config.toml
num_hidden_layers = 11
hidden_size = 384
num_attention_heads = 3
num_key_value_heads = 1
head_dim = 128
intermediate_size = 1536
vocab_size = 8192
hidden_act = "swiglu"
norm = "rmsnorm"
norm_place = "pre"
norm_eps = 1e-05
positions = "rope"
rope_theta = 2070.0
rope_fraction = 1.0
qk_norm = false
attn_scale = 0.0884
bias = "none"
tie_word_embeddings = false
parallel_block = false
init = "normal"
init_std_qkv = 0.0253
init_std_o = 0.0054
init_std_up = 0.0253
init_std_down = 0.0027
optimizer = "ademamix"
learning_rate = 0.000311
lr_mult_o = 1.38
beta1 = 0.9
lr_head = 0.00601
warmup_steps = 269
schedule = "wsd"
decay_fraction = 0.758
decay_shape = "linear"
final_lr_fraction = 0.05
batch_tokens = 65536
max_seq_len = 1024
doc_mask = true
train_tokens = 757100000
max_steps = 11553
dataset = "wikipedia_en"
MLP neurons of a small language model. Each row is named by its layer, matrix (gate and up: input weights; down: output weights) and neuron, and shows model dimensions 112-239. Each number is 200 + 40 x the weight over its row's rms, rounded and kept within 0 to 999. A neuron's up and down rows have the sign that makes its largest values positive.
After each neuron's rows, "fires before" lists the tokens most often just after its 100 highest values on Wikipedia text that the model never trained on; "fires on" lists the tokens most often at its 100 highest values on Wikipedia text that the model never trained on. A number after a token or word is its count.

L6.gate846,206,117,107,265,235,265,136,187,170,242,261,171,184,112,218,237,255,247,269,239,269,234,271,178,216,162,222,163,163,204,136,292,192,197,215,185,218,228,234,184,152,218,118,160,153,194,221,207,204,199,102,229,174,136,172,232,175,242,217,149,155,229,205,237,227,134,144,128,191,202,138,179,156,157,251,201,182,187,153,131,203,131,152,175,246,207,226,263,135,172,177,176,228,143,167,211,249,208,219,155,206,181,201,243,225,163,189,227,222,177,162,237,255,119,183,232,260,215,229,172,251,272,175,174,180,228,181,178
L6.up846,185,168,167,245,238,184,134,191,201,211,172,186,197,121,217,213,249,271,274,193,269,223,286,156,245,167,217,198,171,215,121,268,239,182,206,183,170,176,233,217,180,189,124,120,176,210,191,211,164,181,110,237,154,162,140,243,186,166,206,192,169,192,152,186,234,164,157,183,190,225,95,154,197,248,257,270,187,185,251,166,172,114,173,154,283,231,206,219,157,206,135,262,250,142,162,198,258,201,207,192,213,187,196,184,228,209,200,255,226,158,133,229,222,181,222,265,187,217,228,176,277,262,135,210,160,260,203,217
L6.down846,245,167,170,222,236,204,189,165,198,227,183,204,183,126,169,204,228,233,221,159,252,221,215,162,191,140,206,201,209,188,141,217,176,162,166,204,197,167,165,170,171,143,202,224,159,202,208,169,184,202,211,196,145,212,133,169,211,197,233,170,140,184,179,188,199,192,138,192,144,197,184,135,170,184,204,209,201,175,197,156,0,132,173,208,203,258,200,237,172,181,188,208,207,182,157,203,249,194,220,190,209,206,212,223,163,210,182,169,196,198,186,190,241,136,199,231,246,171,251,248,273,214,191,181,203,206,192,151
fires before: "\n" 89, " |" 5
fires on: "\n" 94, " |" 6

L6.gate303,147,154,141,172,236,214,140,256,199,251,207,177,170,175,160,207,182,193,240,270,258,288,265,214,266,117,146,242,226,187,115,232,183,231,161,152,208,180,316,198,153,196,156,139,146,180,235,154,179,119,181,263,197,215,196,223,257,190,193,172,201,181,244,247,238,220,161,156,188,220,156,161,153,204,170,263,221,215,184,153,195,178,177,155,190,231,231,225,165,234,165,178,223,221,204,254,207,240,230,176,196,150,274,253,240,145,183,260,211,217,122,176,221,200,193,137,259,205,184,137,286,242,186,167,173,222,253,185
L6.up303,138,198,155,176,235,202,217,206,145,250,202,184,212,119,237,324,230,302,227,225,215,118,193,173,222,185,227,186,259,218,173,239,250,137,183,183,189,180,160,175,237,280,207,208,149,184,156,195,215,167,189,229,248,202,146,252,159,176,228,147,141,170,159,178,200,230,201,190,165,165,180,240,210,242,276,151,243,140,219,148,201,167,165,268,239,204,132,183,102,113,253,183,229,178,179,198,279,182,216,250,211,221,236,257,156,237,233,161,195,123,125,211,241,150,256,201,193,218,249,198,257,253,199,186,189,205,134,253
L6.down303,174,195,151,170,298,160,199,216,186,183,215,216,179,113,172,285,218,250,273,207,211,202,233,178,216,119,224,200,230,201,175,216,231,155,174,252,255,184,237,189,171,178,131,200,139,195,163,155,212,142,199,172,156,252,145,135,199,236,241,175,176,180,259,188,216,177,171,150,104,155,173,208,206,215,186,188,225,164,163,154,0,149,171,237,211,186,184,234,232,157,209,239,268,157,172,231,244,249,215,185,211,147,175,265,216,195,168,238,160,167,224,193,210,213,218,304,250,251,188,217,285,221,208,190,179,222,217,171
fires before: "\n" 87, " |" 5
fires on: "\n" 94, " |" 6

L4.gate524,195,207,212,148,196,178,150,187,126,168,156,167,205,204,189,201,169,228,218,173,248,234,131,194,189,248,170,192,141,230,231,167,117,227,196,211,163,189,204,231,213,156,157,215,177,172,173,169,220,194,221,224,269,231,187,211,198,126,227,145,145,204,237,162,250,128,176,226,248,223,169,227,206,264,152,187,192,172,203,199,217,129,211,157,196,249,43,159,189,187,197,255,180,48,215,151,202,218,231,166,250,238,159,183,251,197,275,137,132,223,175,251,236,230,181,162,209,174,215,134,218,213,226,172,265,268,240,183
L4.up524,174,227,240,225,210,203,146,213,170,261,250,248,121,170,218,181,122,195,185,178,162,172,203,227,212,207,204,227,165,181,193,217,241,143,261,140,203,170,202,230,209,172,220,151,182,218,259,203,158,96,159,222,201,218,245,307,190,137,188,154,207,245,260,110,143,170,113,254,223,118,245,116,177,187,179,201,151,182,214,200,212,144,221,194,203,211,229,216,243,174,178,221,215,183,166,193,201,198,170,179,172,201,215,135,154,178,172,149,197,209,152,229,181,198,258,228,232,153,158,216,233,168,235,232,175,167,160,240
L4.down524,206,216,143,209,235,242,183,201,179,103,165,99,158,230,192,184,171,229,227,188,247,228,168,187,197,201,198,178,140,185,224,138,160,216,196,150,180,181,206,239,197,135,233,244,187,208,209,204,194,161,235,98,230,250,254,187,183,198,235,131,176,192,184,209,182,217,152,231,203,226,227,283,168,248,153,137,193,229,166,211,159,229,241,157,213,310,114,148,191,154,209,183,180,124,131,180,194,160,260,268,163,181,116,119,207,213,294,128,165,201,202,188,226,222,194,171,121,220,104,162,227,184,227,174,268,293,236,191
fires before: "\n" 51
fires on: "===" 71, "==" 10, "====" 6

L5.gate832,196,243,174,256,249,253,147,216,166,226,210,174,161,217,171,171,226,152,240,308,270,205,132,239,172,129,222,250,175,219,182,168,184,231,134,156,149,191,204,180,159,156,259,229,144,181,150,190,221,171,141,194,247,242,145,122,151,189,200,152,217,191,226,189,235,123,199,250,198,222,205,180,189,161,162,179,180,203,196,209,222,234,152,132,159,243,221,224,186,264,182,230,261,202,228,194,237,207,210,85,183,255,171,218,253,188,242,226,205,200,172,199,149,132,187,232,299,223,214,190,226,188,112,207,166,298,220,198
L5.up832,212,220,165,172,161,154,231,115,166,240,225,272,213,218,226,200,192,203,229,221,182,199,213,192,205,176,161,199,206,182,243,153,253,184,219,225,215,147,189,235,207,165,165,136,220,151,180,108,192,140,120,230,186,190,176,198,168,154,194,195,142,160,167,214,194,164,170,194,209,174,153,196,165,203,234,260,176,218,213,177,186,137,164,106,159,246,202,156,256,162,195,180,223,130,230,213,158,179,171,187,160,148,248,188,178,207,167,108,229,101,200,177,184,163,353,223,206,148,229,186,177,191,206,123,160,206,223,176
L5.down832,217,159,191,198,187,223,142,161,162,157,191,234,230,212,173,135,155,236,257,222,235,249,230,168,236,219,202,147,157,161,202,228,208,230,165,223,216,260,218,228,159,161,218,224,150,201,229,197,207,220,152,90,215,201,195,149,199,198,305,301,151,200,209,216,169,206,225,205,159,144,241,177,198,150,194,215,159,147,171,195,133,207,155,213,126,169,243,211,207,259,269,234,173,239,149,229,73,138,200,221,198,121,113,215,144,240,183,235,189,162,190,196,173,189,181,278,198,191,140,206,257,158,217,194,163,122,158,247
fires before: "\n" 61, "-" 13, "$" 4
fires on: "\n" 86

L5.gate1494,146,200,81,149,189,161,175,154,138,223,275,202,233,221,155,245,221,235,218,200,92,167,202,155,235,211,260,160,169,244,175,167,221,236,216,176,152,191,204,274,140,224,203,261,170,182,253,217,262,261,141,195,160,179,115,186,189,211,161,197,250,150,217,197,242,180,173,185,212,227,119,270,166,247,260,160,162,214,215,188,234,248,200,140,193,174,174,211,310,120,195,170,222,247,200,241,185,225,175,140,176,225,192,217,128,227,170,193,179,147,149,146,261,205,149,251,174,183,210,273,186,242,187,151,194,157,187,156
L5.up1494,249,137,186,224,226,176,230,227,151,198,180,222,253,241,141,89,229,192,169,162,151,280,189,217,96,186,226,117,187,172,297,225,271,242,255,189,206,168,223,263,224,182,125,154,124,221,242,221,206,253,181,175,163,226,236,217,203,207,189,270,245,252,202,267,177,206,241,207,240,204,168,206,257,250,235,244,209,202,181,139,199,203,210,150,153,218,174,207,186,178,248,169,145,242,214,203,167,255,238,202,242,128,202,166,248,200,169,222,148,180,219,171,300,207,215,215,219,171,184,207,134,275,173,174,131,298,230,225
L5.down1494,212,307,207,130,134,199,183,236,158,222,197,143,232,222,279,182,232,219,241,222,148,231,229,218,198,172,184,182,225,171,309,205,205,182,176,258,151,253,170,145,188,215,230,187,255,171,186,235,233,248,177,207,181,250,222,230,175,203,182,218,171,192,216,247,264,180,167,264,189,227,276,234,228,188,184,279,156,198,195,179,127,168,153,218,239,228,151,187,203,250,165,200,202,160,148,126,145,166,203,120,203,221,136,271,219,212,188,170,162,219,143,198,182,182,263,117,160,181,171,247,261,199,173,224,185,273,192,285
fires before: " " 51, "0" 9, "3" 5, "2" 5
fires on: " |" 52, " " 18, "." 17, "e" 5

L5.gate1290,208,232,192,247,96,180,83,222,202,251,189,298,156,217,225,238,207,308,187,285,246,292,225,176,257,191,216,206,247,227,259,144,207,218,251,243,192,172,222,271,210,193,144,174,149,190,170,204,158,174,212,231,182,204,195,183,190,189,215,197,155,206,251,128,201,217,141,162,191,193,253,214,227,146,239,188,245,216,187,163,209,174,135,154,154,202,188,210,234,238,275,233,189,224,159,168,215,209,194,127,193,292,220,238,213,185,142,155,240,153,239,193,248,154,202,223,227,224,196,305,206,186,180,231,211,78,152,181
L5.up1290,156,174,222,186,225,206,90,214,210,198,158,194,297,142,258,215,158,247,139,262,257,264,167,228,286,180,208,193,224,161,189,185,155,186,244,220,237,145,199,232,195,165,255,198,221,142,128,251,203,171,193,137,124,223,225,192,210,216,236,236,179,260,268,148,226,254,167,223,240,295,208,216,167,215,238,187,190,185,195,128,235,208,221,176,188,263,225,167,235,210,248,217,216,193,224,177,243,131,188,210,272,188,278,170,241,229,196,236,203,222,188,249,199,214,238,154,166,198,230,214,165,253,189,201,147,182,177,166
L5.down1290,188,128,207,214,145,178,182,153,195,279,214,255,205,237,200,198,170,172,224,222,145,196,214,219,269,263,205,283,164,197,232,184,168,241,191,240,221,270,173,279,236,179,172,173,155,194,208,219,229,200,180,159,228,219,190,235,188,167,146,171,199,151,159,222,131,227,157,152,119,171,161,266,280,239,170,136,248,167,164,212,227,117,139,225,196,240,142,188,228,263,183,174,263,212,233,154,79,186,210,202,225,210,195,158,221,231,223,139,148,165,221,206,188,199,257,243,230,225,239,263,211,178,178,148,310,179,190,217
fires before: "-" 59, "\n" 13, "|" 8, " " 5, "|---|---|" 4
fires on: "\n" 88

L5.gate903,227,169,219,220,270,215,118,247,177,190,240,194,142,162,236,215,264,274,289,240,235,203,226,128,250,199,200,185,177,219,124,302,174,213,177,222,185,200,225,226,153,190,149,185,189,223,194,77,193,182,145,266,190,212,163,174,196,264,200,172,225,178,191,197,221,242,204,185,188,191,162,143,151,180,213,220,199,215,222,128,207,231,229,151,190,205,224,185,65,236,213,240,262,182,222,234,256,210,248,164,188,187,182,175,160,161,218,232,227,184,136,179,211,196,254,189,288,204,235,218,244,221,160,248,184,238,183,193
L5.up903,200,150,169,197,166,201,161,178,191,189,203,175,151,154,194,238,273,228,196,229,209,141,239,194,213,204,225,177,134,206,177,246,192,198,214,208,193,214,167,217,219,164,183,203,240,187,193,202,218,212,177,149,136,184,168,284,178,214,238,129,187,160,191,192,241,161,187,193,162,176,166,177,217,271,245,242,219,170,177,229,221,161,235,193,258,237,215,200,169,126,205,188,254,162,175,177,246,219,201,183,211,271,193,218,127,202,285,134,233,146,104,285,242,198,222,209,183,246,267,181,199,225,162,303,181,259,185,204
L5.down903,227,235,227,203,177,232,110,182,209,225,224,209,175,105,223,182,246,246,254,223,271,185,237,177,203,228,232,185,150,192,138,233,147,147,245,166,212,223,199,216,198,175,140,189,161,202,225,134,210,218,175,177,135,197,97,268,176,201,226,151,226,171,199,187,208,181,199,120,174,155,223,158,160,184,273,203,233,158,191,146,0,147,199,162,195,227,199,232,128,168,212,207,242,203,145,254,215,191,246,183,166,193,207,199,120,187,261,243,238,204,68,249,224,137,209,273,185,241,189,188,239,266,158,180,182,215,179,209
fires before: "\n" 87, " |" 5
fires on: "\n" 94, " |" 6

L4.gate968,178,210,209,192,170,234,196,224,182,265,243,180,176,217,162,175,206,161,167,201,239,294,168,201,232,133,135,177,173,142,313,245,163,279,187,210,195,280,212,243,189,165,193,147,207,166,244,186,240,154,139,166,188,214,227,240,228,166,144,173,196,177,267,218,268,160,158,166,173,132,170,237,154,142,155,243,252,191,251,238,214,130,153,192,187,276,167,266,157,212,199,223,241,205,172,289,167,186,175,186,194,152,197,217,147,169,184,226,189,164,185,231,196,250,171,120,218,113,222,205,233,254,186,142,194,142,186,214
L4.up968,257,184,219,197,273,145,169,187,114,191,220,192,211,269,188,185,211,239,161,152,169,259,197,117,195,191,214,236,206,162,148,208,182,228,239,225,194,251,257,216,214,194,204,154,218,182,155,223,199,213,161,140,126,225,202,197,219,154,151,135,206,182,230,191,154,210,187,277,200,200,218,235,126,178,203,155,263,271,206,209,200,203,185,192,190,229,203,241,205,222,199,201,222,302,174,224,274,152,170,267,193,179,212,185,155,206,186,208,182,194,274,137,108,290,237,187,167,129,168,219,172,181,225,99,238,200,220,225
L4.down968,189,146,247,146,212,161,192,190,195,169,215,221,212,200,260,211,238,182,199,215,141,223,121,183,191,166,235,194,177,146,209,154,220,178,348,204,192,230,180,188,162,154,274,196,236,164,99,280,113,195,150,248,290,251,180,150,254,193,192,249,178,146,159,206,219,222,219,285,163,176,196,195,203,171,286,159,162,242,163,231,179,231,209,224,185,220,222,173,223,185,205,286,219,125,211,245,210,234,120,200,178,201,134,139,283,198,251,192,124,192,249,188,163,150,233,173,236,170,192,176,125,199,167,209,124,255,246,256
fires before: "-" 74, "\n" 10, " " 6
fires on: "\n" 96

L2.gate752,232,283,257,193,172,209,209,137,238,205,208,187,189,213,109,228,193,224,222,197,162,209,164,283,183,196,165,181,184,289,220,171,173,238,225,146,198,246,209,243,230,231,210,174,195,140,289,191,158,263,176,199,135,147,263,165,137,215,160,172,176,188,248,142,217,154,158,80,162,210,208,194,178,139,174,227,184,218,214,179,255,151,141,188,269,185,150,100,220,210,176,208,224,196,170,203,149,195,190,275,237,190,195,217,266,256,131,204,149,194,248,197,140,195,161,233,175,209,262,172,184,273,296,164,172,134,209,189
L2.up752,175,147,168,230,243,205,147,196,185,204,235,180,249,155,172,264,195,205,231,196,166,212,244,222,212,135,130,151,206,201,242,244,236,191,249,229,262,192,209,243,171,154,252,195,126,227,208,149,255,228,227,203,196,244,200,241,216,256,207,180,156,232,240,192,168,230,160,243,241,230,199,211,239,199,250,145,216,205,266,202,190,157,213,163,142,211,181,224,168,253,183,145,185,204,202,196,210,164,170,214,126,196,179,250,230,287,221,219,160,74,198,207,207,232,258,130,255,196,191,229,215,131,189,173,180,208,192,201
L2.down752,202,132,228,219,208,210,159,111,220,199,205,191,238,174,192,190,233,153,267,235,186,159,186,298,234,223,231,197,281,291,197,214,201,240,197,186,212,180,246,210,231,201,200,98,237,216,187,193,197,208,195,235,186,245,144,221,266,172,182,197,174,212,210,166,139,158,127,257,219,205,172,244,295,182,214,258,271,172,175,183,320,168,97,195,282,243,197,184,258,197,210,168,224,175,179,160,237,177,229,229,173,176,159,198,238,215,260,203,287,225,263,197,174,201,204,189,198,161,238,233,179,197,236,216,160,120,137,220
fires before: "-" 60, "\n" 15, "=" 10
fires on: "\n" 96

L5.gate714,184,112,183,228,193,227,195,227,152,140,192,142,178,230,265,214,199,174,220,282,162,195,205,172,192,199,170,306,220,208,236,173,245,177,90,127,225,179,229,206,214,219,156,206,266,231,166,211,187,208,112,238,170,186,168,273,224,190,243,217,239,133,203,177,117,201,60,119,218,210,201,221,172,194,234,171,223,193,238,199,206,195,218,195,267,197,168,192,162,198,268,222,186,140,230,121,237,274,177,218,115,205,149,219,177,181,230,224,223,225,222,222,133,200,253,165,236,170,191,190,213,166,172,202,230,254,270,170
L5.up714,153,230,253,217,162,130,153,226,205,139,206,188,145,180,263,186,184,204,177,208,186,245,252,164,213,141,120,172,196,214,235,114,169,183,235,211,201,178,188,263,187,172,180,201,243,191,268,167,165,159,189,225,167,162,175,233,262,159,231,193,195,196,252,215,175,213,198,225,140,174,258,144,170,186,155,212,192,126,216,171,197,183,130,162,188,188,260,255,190,175,220,185,195,239,242,126,165,213,212,185,250,285,297,216,183,224,212,132,189,255,183,169,195,265,205,276,259,148,242,314,201,215,198,199,251,234,271,185
L5.down714,239,239,174,135,189,188,211,223,166,200,164,226,183,226,262,178,249,238,197,154,182,224,191,224,206,163,229,181,192,207,236,117,250,270,250,232,189,227,197,139,157,291,210,228,161,192,133,155,230,215,116,281,217,215,222,209,167,205,129,156,205,184,236,252,197,273,183,118,132,213,200,122,180,231,118,168,239,219,259,97,254,169,236,195,135,182,199,106,165,209,258,129,140,184,87,172,163,272,270,264,165,267,200,189,171,162,217,291,222,187,218,206,210,205,139,205,206,151,190,245,177,169,167,221,124,194,220,203
fires before: "9" 29, "0" 15, " of" 7, "s" 4, "," 4, " in" 4
fires on: "1" 44, "2" 15, "e" 6, "te" 5

L4.gate457,152,186,168,200,214,236,154,275,185,177,258,228,226,245,132,184,187,185,197,202,252,172,217,164,238,218,217,185,215,214,135,141,146,188,169,125,219,184,133,204,191,224,205,211,253,176,167,181,220,205,198,152,214,203,213,234,208,229,211,236,300,216,171,248,170,185,222,195,271,236,187,234,269,216,210,280,189,261,146,198,205,220,253,121,243,209,168,162,214,182,151,275,200,240,172,174,196,248,212,162,131,152,186,222,186,195,134,219,251,194,224,251,219,187,223,155,155,159,158,256,213,215,241,298,221,297,130,146
L4.up457,207,226,258,218,194,215,194,167,140,211,253,223,266,215,195,204,215,199,206,147,207,212,195,118,173,216,142,209,193,185,240,140,229,181,246,154,194,199,174,272,163,206,214,206,250,190,179,119,150,123,203,218,192,219,236,221,271,230,183,222,150,123,172,225,203,164,223,269,206,144,245,226,220,209,255,167,157,211,197,179,202,155,141,174,159,227,211,126,175,135,179,193,164,243,213,179,273,169,221,193,240,181,169,201,207,256,164,215,164,238,284,204,322,184,324,176,258,158,241,149,175,214,257,201,228,209,219,195
L4.down457,218,243,161,180,118,192,188,231,178,123,170,207,271,200,229,179,225,236,205,170,202,240,215,164,184,205,232,118,220,177,169,191,210,211,286,203,221,271,220,174,177,156,241,228,200,161,158,153,262,278,175,180,250,313,153,170,149,202,186,217,210,162,232,120,215,214,173,211,214,139,183,222,178,161,178,128,137,147,197,226,175,218,151,136,244,139,159,186,152,139,149,230,165,162,191,185,195,206,227,209,243,221,178,197,258,177,220,114,131,182,217,195,191,187,196,198,149,226,225,192,208,216,265,154,220,257,219,189
fires before: "1" 26, "2" 21, "0" 11, " " 4
fires on: "0" 60, " into" 4, "graph" 4, "rin" 4

L6.gate1167,234,169,195,160,218,181,180,144,137,201,182,248,189,174,232,180,219,225,215,193,268,184,144,200,247,166,174,245,221,254,175,155,240,306,204,214,159,158,176,218,142,190,193,161,242,110,250,198,174,252,229,158,220,188,122,222,201,238,199,208,168,172,249,161,204,184,200,188,146,157,184,249,165,190,182,217,181,217,222,202,228,211,165,234,173,146,154,112,237,39,244,212,126,135,231,199,162,275,163,133,196,231,184,177,231,211,221,212,204,143,162,258,225,182,197,175,226,208,200,239,267,202,220,203,247,195,231,185
L6.up1167,168,246,214,188,213,238,195,222,169,175,166,220,224,162,188,209,222,249,223,292,164,159,236,137,199,219,208,256,139,215,236,284,269,204,106,173,283,187,194,164,199,140,229,166,210,70,212,233,228,189,252,160,163,140,174,293,183,140,213,231,199,158,194,200,185,218,213,283,218,111,185,134,201,188,191,261,242,171,188,243,213,200,176,246,139,185,132,218,171,240,190,203,196,197,201,232,133,262,178,194,231,160,201,142,176,247,199,198,189,167,274,199,140,195,227,240,242,218,239,166,131,243,180,220,220,205,178,193
L6.down1167,222,288,125,184,222,128,228,231,197,203,215,152,188,207,266,213,226,200,207,192,136,173,193,185,238,148,231,209,173,168,230,128,178,169,242,197,205,219,146,273,232,208,202,251,189,121,177,202,291,312,107,213,171,152,206,195,166,261,176,128,175,181,203,220,205,233,158,113,206,204,186,223,191,203,184,215,245,223,151,184,341,255,188,214,122,172,193,131,179,218,226,213,263,130,257,234,204,269,232,168,250,294,206,270,184,280,201,185,146,201,235,183,259,250,182,189,204,176,213,221,227,126,256,208,171,283,177,167
fires before: "\n" 40, "0" 14, "|" 13, "2" 5, "|---|---|---|" 4, "-" 4
fires on: "\n" 68, " (" 10, "0" 7, " " 6

L6.gate59,189,176,218,145,162,203,115,198,152,187,192,153,163,132,257,226,218,287,250,297,251,260,209,171,175,165,217,216,200,165,148,198,132,171,239,137,232,199,159,209,144,171,132,186,176,278,185,183,147,213,172,253,169,201,105,238,193,201,240,158,209,213,164,197,197,212,239,168,196,171,204,181,165,189,173,221,137,119,156,192,200,164,188,171,225,212,241,202,167,166,235,174,218,194,175,244,182,215,224,149,177,184,206,202,214,199,255,287,251,212,141,237,165,141,233,207,141,235,203,262,232,179,127,221,190,235,118,204
L6.up59,277,194,162,201,192,133,206,137,244,200,153,240,187,172,176,226,255,214,285,260,225,215,227,196,218,190,190,182,200,221,147,198,218,166,204,242,210,124,108,154,216,94,242,156,162,124,191,170,230,238,236,254,139,165,179,188,255,166,170,192,134,202,184,222,172,259,126,180,184,199,144,180,163,189,225,278,179,177,191,178,158,145,171,190,186,206,126,190,162,138,265,181,208,141,150,169,195,188,261,235,216,267,143,149,212,246,161,190,139,228,194,226,216,174,214,231,236,186,234,234,211,215,291,210,230,215,236,202
L6.down59,196,180,180,240,210,172,215,234,209,184,200,214,148,149,182,219,265,229,276,237,206,232,197,173,231,215,199,149,211,164,217,205,212,167,189,165,204,186,208,256,196,243,185,220,207,235,204,147,231,214,157,151,199,226,179,181,208,198,237,211,219,183,191,190,228,237,221,135,182,235,188,163,196,150,249,212,188,235,174,209,0,193,174,206,157,199,178,161,205,207,216,187,209,189,168,248,210,235,217,223,178,227,199,188,179,180,222,184,217,210,171,201,234,187,231,242,221,131,220,186,232,228,173,209,183,208,177,193
fires before: "\n" 90, " |" 5
fires on: "\n" 94, " |" 6

L6.gate1123,194,218,208,183,251,157,218,208,132,278,141,232,187,142,185,170,169,195,277,182,298,139,215,235,161,214,327,168,192,238,222,169,259,224,222,203,169,145,167,226,229,211,231,249,216,261,205,248,188,258,175,253,216,141,172,336,175,226,219,266,224,161,215,141,206,226,164,258,176,193,147,267,169,207,246,178,231,219,190,150,204,222,146,178,146,154,181,247,257,187,231,147,164,192,245,141,128,188,207,198,159,177,189,195,185,183,179,241,171,179,163,153,281,167,209,272,133,80,213,232,151,183,228,194,185,197,167,223
L6.up1123,229,126,138,169,228,194,160,205,163,219,251,233,189,226,104,271,187,243,154,220,151,150,244,188,166,160,156,158,188,203,151,262,192,164,113,219,187,216,124,118,164,196,186,172,216,221,215,212,193,190,183,243,216,168,183,235,260,188,326,176,254,218,212,206,223,177,172,171,197,211,190,247,234,238,148,200,143,182,195,178,189,184,184,156,145,244,120,185,237,196,233,206,154,194,203,230,201,216,236,236,227,125,180,223,200,202,135,175,226,202,173,201,226,205,167,252,155,176,237,206,253,164,169,197,201,220,122,150
L6.down1123,177,160,229,186,214,168,205,168,198,173,226,190,235,156,151,156,233,221,272,190,199,225,200,254,215,164,167,235,214,271,181,222,233,224,182,227,238,166,251,259,241,120,228,210,228,220,196,112,183,222,213,168,241,265,196,229,213,181,191,162,198,206,222,168,223,177,257,204,239,241,235,178,231,175,239,219,161,263,211,216,245,124,221,207,219,204,239,261,180,188,166,238,294,183,207,122,201,247,203,268,145,222,198,225,217,160,231,154,255,175,182,139,212,184,189,160,158,204,164,189,142,244,268,175,113,146,184,215
fires before: " " 63, " (" 9, "2" 7, "0" 6
fires on: " |" 59, " " 11, " /" 8, " January" 5, "," 4

L4.gate53,224,241,191,190,195,259,201,267,189,191,182,196,208,215,200,176,232,197,117,193,261,251,237,230,133,207,151,198,189,189,254,164,246,190,103,182,168,153,242,201,182,227,196,221,232,214,254,162,225,188,145,237,281,237,219,279,97,174,177,225,234,182,269,137,144,200,173,198,153,258,190,200,145,217,248,232,200,222,235,207,210,163,275,174,294,230,273,139,186,230,208,249,155,236,208,142,151,222,199,176,181,178,256,185,223,188,230,212,204,287,90,137,175,151,208,222,136,218,151,218,173,209,183,243,176,203,231,271
L4.up53,210,190,194,206,223,179,195,206,185,133,206,109,143,191,180,252,174,194,169,214,172,232,200,203,227,170,211,144,232,187,250,208,110,204,234,140,189,173,276,204,143,230,190,171,170,149,242,202,187,192,259,304,255,180,152,145,223,184,190,226,204,216,211,189,233,245,199,204,231,110,218,206,148,217,131,165,202,223,219,166,204,214,223,156,180,203,152,212,153,222,164,219,212,262,229,208,205,187,199,204,231,201,191,163,194,173,239,208,225,175,208,113,213,204,231,176,257,183,195,224,210,171,229,159,219,280,173,173
L4.down53,180,247,185,258,182,167,194,257,198,207,241,181,118,251,203,237,172,200,212,234,137,233,177,164,271,231,88,173,233,144,234,160,153,151,206,204,211,213,200,170,192,227,149,333,210,188,224,256,200,208,193,209,247,226,214,184,238,153,204,187,158,226,251,212,167,147,200,255,128,188,217,164,111,172,140,250,152,191,180,188,212,242,243,198,145,185,230,119,141,269,197,264,186,263,232,186,217,185,224,215,201,229,256,197,182,174,219,209,163,219,192,202,209,200,154,239,174,121,92,152,232,202,184,188,160,235,225,260
fires before: "," 50, "." 16, "s" 4
fires on: "1" 29, "0" 19, "2" 12, "6" 11, "4" 10, "7" 7

L4.gate995,138,192,196,168,201,202,226,202,203,134,231,179,272,179,235,280,137,224,276,167,161,189,195,221,185,251,174,169,165,181,193,150,163,269,191,191,249,175,184,206,204,277,132,161,180,209,196,233,165,210,206,225,118,174,229,309,239,279,182,184,212,180,284,215,178,190,216,187,261,142,208,181,197,254,224,183,170,224,158,233,229,173,183,192,264,202,194,163,218,175,187,248,210,144,268,156,262,238,208,213,136,155,160,247,184,229,200,174,236,190,184,202,242,219,129,171,183,247,222,143,187,221,220,245,163,141,191,184
L4.up995,239,179,143,192,241,269,258,131,198,208,155,202,165,232,259,57,187,92,217,137,204,240,247,226,165,220,104,201,237,210,171,213,286,160,231,255,150,191,197,195,168,196,209,192,218,210,148,244,176,233,248,126,177,190,260,294,170,214,205,161,153,272,206,221,215,145,197,200,234,221,215,137,217,201,179,162,266,185,194,160,213,177,245,200,236,150,119,214,206,159,164,195,220,182,239,214,152,224,203,205,170,201,277,149,225,188,178,208,194,182,270,212,231,164,134,235,183,175,212,229,180,211,106,198,197,248,150,199
L4.down995,246,225,166,177,217,163,194,190,195,265,271,231,194,239,143,178,187,211,247,172,225,218,157,250,246,153,184,167,227,156,208,198,237,159,251,239,207,198,229,104,198,253,202,157,91,229,192,165,239,199,218,180,210,182,195,213,148,181,225,144,158,241,248,186,175,244,267,246,194,262,127,144,167,196,170,294,274,222,223,179,154,235,233,141,251,241,188,149,263,208,191,176,186,169,158,185,178,225,188,195,248,188,177,160,202,229,145,263,222,179,172,212,127,242,205,164,288,140,147,163,229,253,145,234,271,234,165,137
fires before: "0" 28, "1" 12, "4" 8, "2" 8, "ed" 5
fires on: "2" 40, " " 27, "a" 9, "e" 7, "á" 5, "â" 4